MLP neurons of a small language model. Each row is named by its layer, matrix (up: input weights; down: output weights) and neuron, and shows model dimensions 32-95. Each number is 128 + 24 x the weight over its row's rms, rounded and kept within 0 to 255.
After each neuron's rows, "fires on" lists the tokens most often at its 100 highest values on Wikipedia text that the model never trained on. A number after a token or word is its count.

L15.up124 [149 119 108 124 132 108 133 117 123 119 127 161  93 100 106 134 142 114 147 116 139 100 134 183 143 169 129 156 134 106 109 120 175 118 158 112 138 150 139 111 128 107 102  80 108 120 118 144 149 122 138 198 116 162 122 138 134  95 137 128 147 105 116 139]
L15.down124 [ 73 130 190 119 130 141 151 111 126 123 164  91 153 151 139 136 136 137 131 140  88 146  86 110 136  86 108 117 113 169 132  90 122 121 133 143 110 146 109 154 136 133 125 153 130 120 133  85 123 125  75 104 113 152 104 152 120 139 158 122  86 148 149 133]
fires on: "is" 17, "le" 9, " were" 8, "ated" 7, "ens" 6, "ion" 5

L18.up990 [120 138 106 132 115 132 139 128 142 116  95 136 141 106 142 124 164 137 140 121 103 136 124 114 142 165 100 141 102 147 150 168 121 162 171 147 152 156  89 119 166 127 136  74 121 142  57 122 102 135 100 123 106 133 138 132 194 140 171 149 137 103 115 136]
L18.down990 [168 112 128 153 169 156  94 127 109 156 139 136 132 162 135 154 125 137 154 128 109  98 128 130 125 115 107 127 167 148  94 105 130 172 106 115 166  90 155 121  98 130 140 152  94 165 153 139 122 156 134 133 110 143 154  76  70 102 152 107 168 131 149 159]
fires on: "ad" 19, "in" 13, "or" 12, "-" 6, "al" 6

L11.up647 [115 184 151 101  93 115 122 102 158 124 144 129 124 120 115 176 144 142 145 119  61 154 141 135 128 112 130 104 150 174  97 146 122  89 135 112 104 143 141 128 140 137 169 102  92  79 171 112 149 125 144  81 157 105 118 111 108 131 169 167 135  93 138  98]
L11.down647 [142 137  98 155 130 154 178 156 147 101 111 118 135 126 100 109 156  93 132 119 177 114 133 122 173 130 156 152 129  77 119  81 120 139 102 109 119 121 130  95 140 133 104 137 126 130  71 116 171 141 106 155  97 132 184 134 137 126 115  90 128 139 124 131]
fires on: "t" 23, "ug" 13, "l" 12, "un" 9, "les" 8, "iv" 7

L15.up281 [193 125  85  87 143 114 138 147 118 111 146 118 108 128 134 144 149 113 169 145 171 138 150 113  94 151 144 159 110  82 143 148 178 125 152 142 116 153 153  85 123 103 174 123 108 140 137 127 143 137 166 117 141 138 162 137 122 110 121  89 169  91 118 121]
L15.down281 [146 119 174 151 143 149 118 113 151 131 129 107  98  98 147 142 137 114 163 164  63 146 142 121 160 102 112  91 134 106 103  85 119 111  96  98 114  86 148 145 126 115 101 149 118 117  88 149 143 138  79 150 144 139 162 147  77 116 105 156 109  98 175 129]
fires on: "end" 17, "if" 15, "ion" 11, "ad" 10, "ent" 10, "ol" 7

L12.up831 [134 132 123 127 128 125 159 129 162 136 137 154 106 110 106 140  78 134 104 120  70 121 146 114 164 135 119 119 128 107 148 126 126 155 136 137 108 127 132  91 116 158 135 117 149 134 133 122 154  95 164  79 149 129 139 101  94 136 161 134 141 130 143 118]
L12.down831 [143  86  99  87 152 143  86 149 108 141 190 110 146 123 130 137 102 125 116 105 146  95 123 149 103 127  85 140 170  88 128 125 144 102  64 119 138 121 142 167 135 133 129 162 145 122 117 154 163 162  80 140 107 123  86 152 156 118 105 137 104 148  93 145]
fires on: "t" 35, "e" 22, "ast" 7, "k" 6

L12.up838 [159 101 111  78 139 120 135 111 134 115 136 124 108 149 147 128  99 173 121 149 114 134 115 120 154 133 127 131 147 150 123 107 179 129 130  92 127 148 106  95 176 108 126 124 107 107  74 111 155 118 132  91 148 167 133 131 125 158 116 118 162 110 172 100]
L12.down838 [ 68 138 124 147 125 128 129 123 124 124 140 139 137 115 108 132 120 104 155 189 155 102 147 130 160 108 104 160 126  94 154 150 115 145 165 150  99 119 139 107 125 146 149 152 131 114 122 106 119  94 153 154 130 115 142 132 140 155 108 151 121 156  85 111]
fires on: "l" 29, "e" 13, "ist" 11, "om" 10, "7" 10, "am" 5

L11.up914 [109 153 137  94 125  95 157 170 115  96 139 153 104 120 141 105 154 136 107  91 120 143 147  92 128 116  88 113 151 126 136 141 162 183 156 161  96 123  82  71 114 110 130 124 150 101 144 107 131 113 175 130 105 131 133 142 110 144 128 123 155 132 124 164]
L11.down914 [143  95 114 114 112 152  87  91 163 151 153 121 146 129  86 116  95 169 112 128 130 134 141 171  88 111 155 121 168 121 162 148 115 111 107 115 167 132 167 162 183 144 102 108 147 110 125 142 141 130 100 129 136 122 143  99 132 104 161 155 143 138 126 143]
fires on: "d" 11, "m" 11, "e" 11, "ast" 10, "u" 9, "p" 6

L18.up954 [100 122 146 113 123 141 135 133 155 113 124 162 154  73 134 122 104 141  82  97 138  78 152 107 136  99 105 132 111 154 115 130 116 153 143 143 154 117  66  90 153 130 111 132 146 123 121 133 178 112 170 131 157 101 140 130 123 166 150 115 118  99 143 124]
L18.down954 [150 130 160 126 117 147 144 139 110 130 140 114 122 103 121 112 103 148 105 105 122 111 146  95 130 124 144 196 147 132 140 115 119 136  88 151  94 144 132 162 148 118 129 146 149 161 120 130 135 142 123 116 113 157 106 152 131 119  53 125 154 140 127 138]
fires on: "e" 30, "t" 14, "a" 11, "u" 7, "s" 7, "y" 5

L11.up397 [140 154 146  97  92 117 126 115 140 121 156 140 132 109 120 136 141 102 102 107 109 126 156 124 127 109 116 158 160 155 128 156 129 103 163  88 119 120 115 109 124 142 122 133  89 132 152 114 152 110 104 122 157 121 128 120 110 132 126 113 124 120 149 174]
L11.down397 [142 130 116 159 123 135 161 125  81 129 145 107 127 114 121 125 105 122 171  97 117 125  91 126 142 130 122 127 134 120 131  92  81 184 172 153 118 168 112 119 127 145 153 111 118 141  94 113 126 145 107 113 110 147 139 127 145 116 166 106 101 164 175 114]
fires on: "l" 16, "is" 16, "ly" 12, "ou" 11, "les" 7, "ar" 4

L11.up528 [163 124  57 143 128 112 163 106 155 134 160  99 113 112 127 120 121 147 144 140 132 134 146 133 143 134 113 122 131 105 129 144 152 166 145 179 114 118 160  89 133 129 122 117 130 128 121  96 201 130 160  98 133 147 204 128 149  83 152 149 157  70 149  97]
L11.down528 [172 126 154 115 126 111  96 155 128 116 122 131 150 135 166 147 124 115 144 136 103  79 161 134  99 112  88  90 138 156 110 108  77 174  88 140 144 113 150 117 113 114 140 131 131 103 110 160  81 148 125 139 145 166 107 138 136  72 109 132 131 138 144 154]
fires on: "9" 74, "t" 8, "ad" 5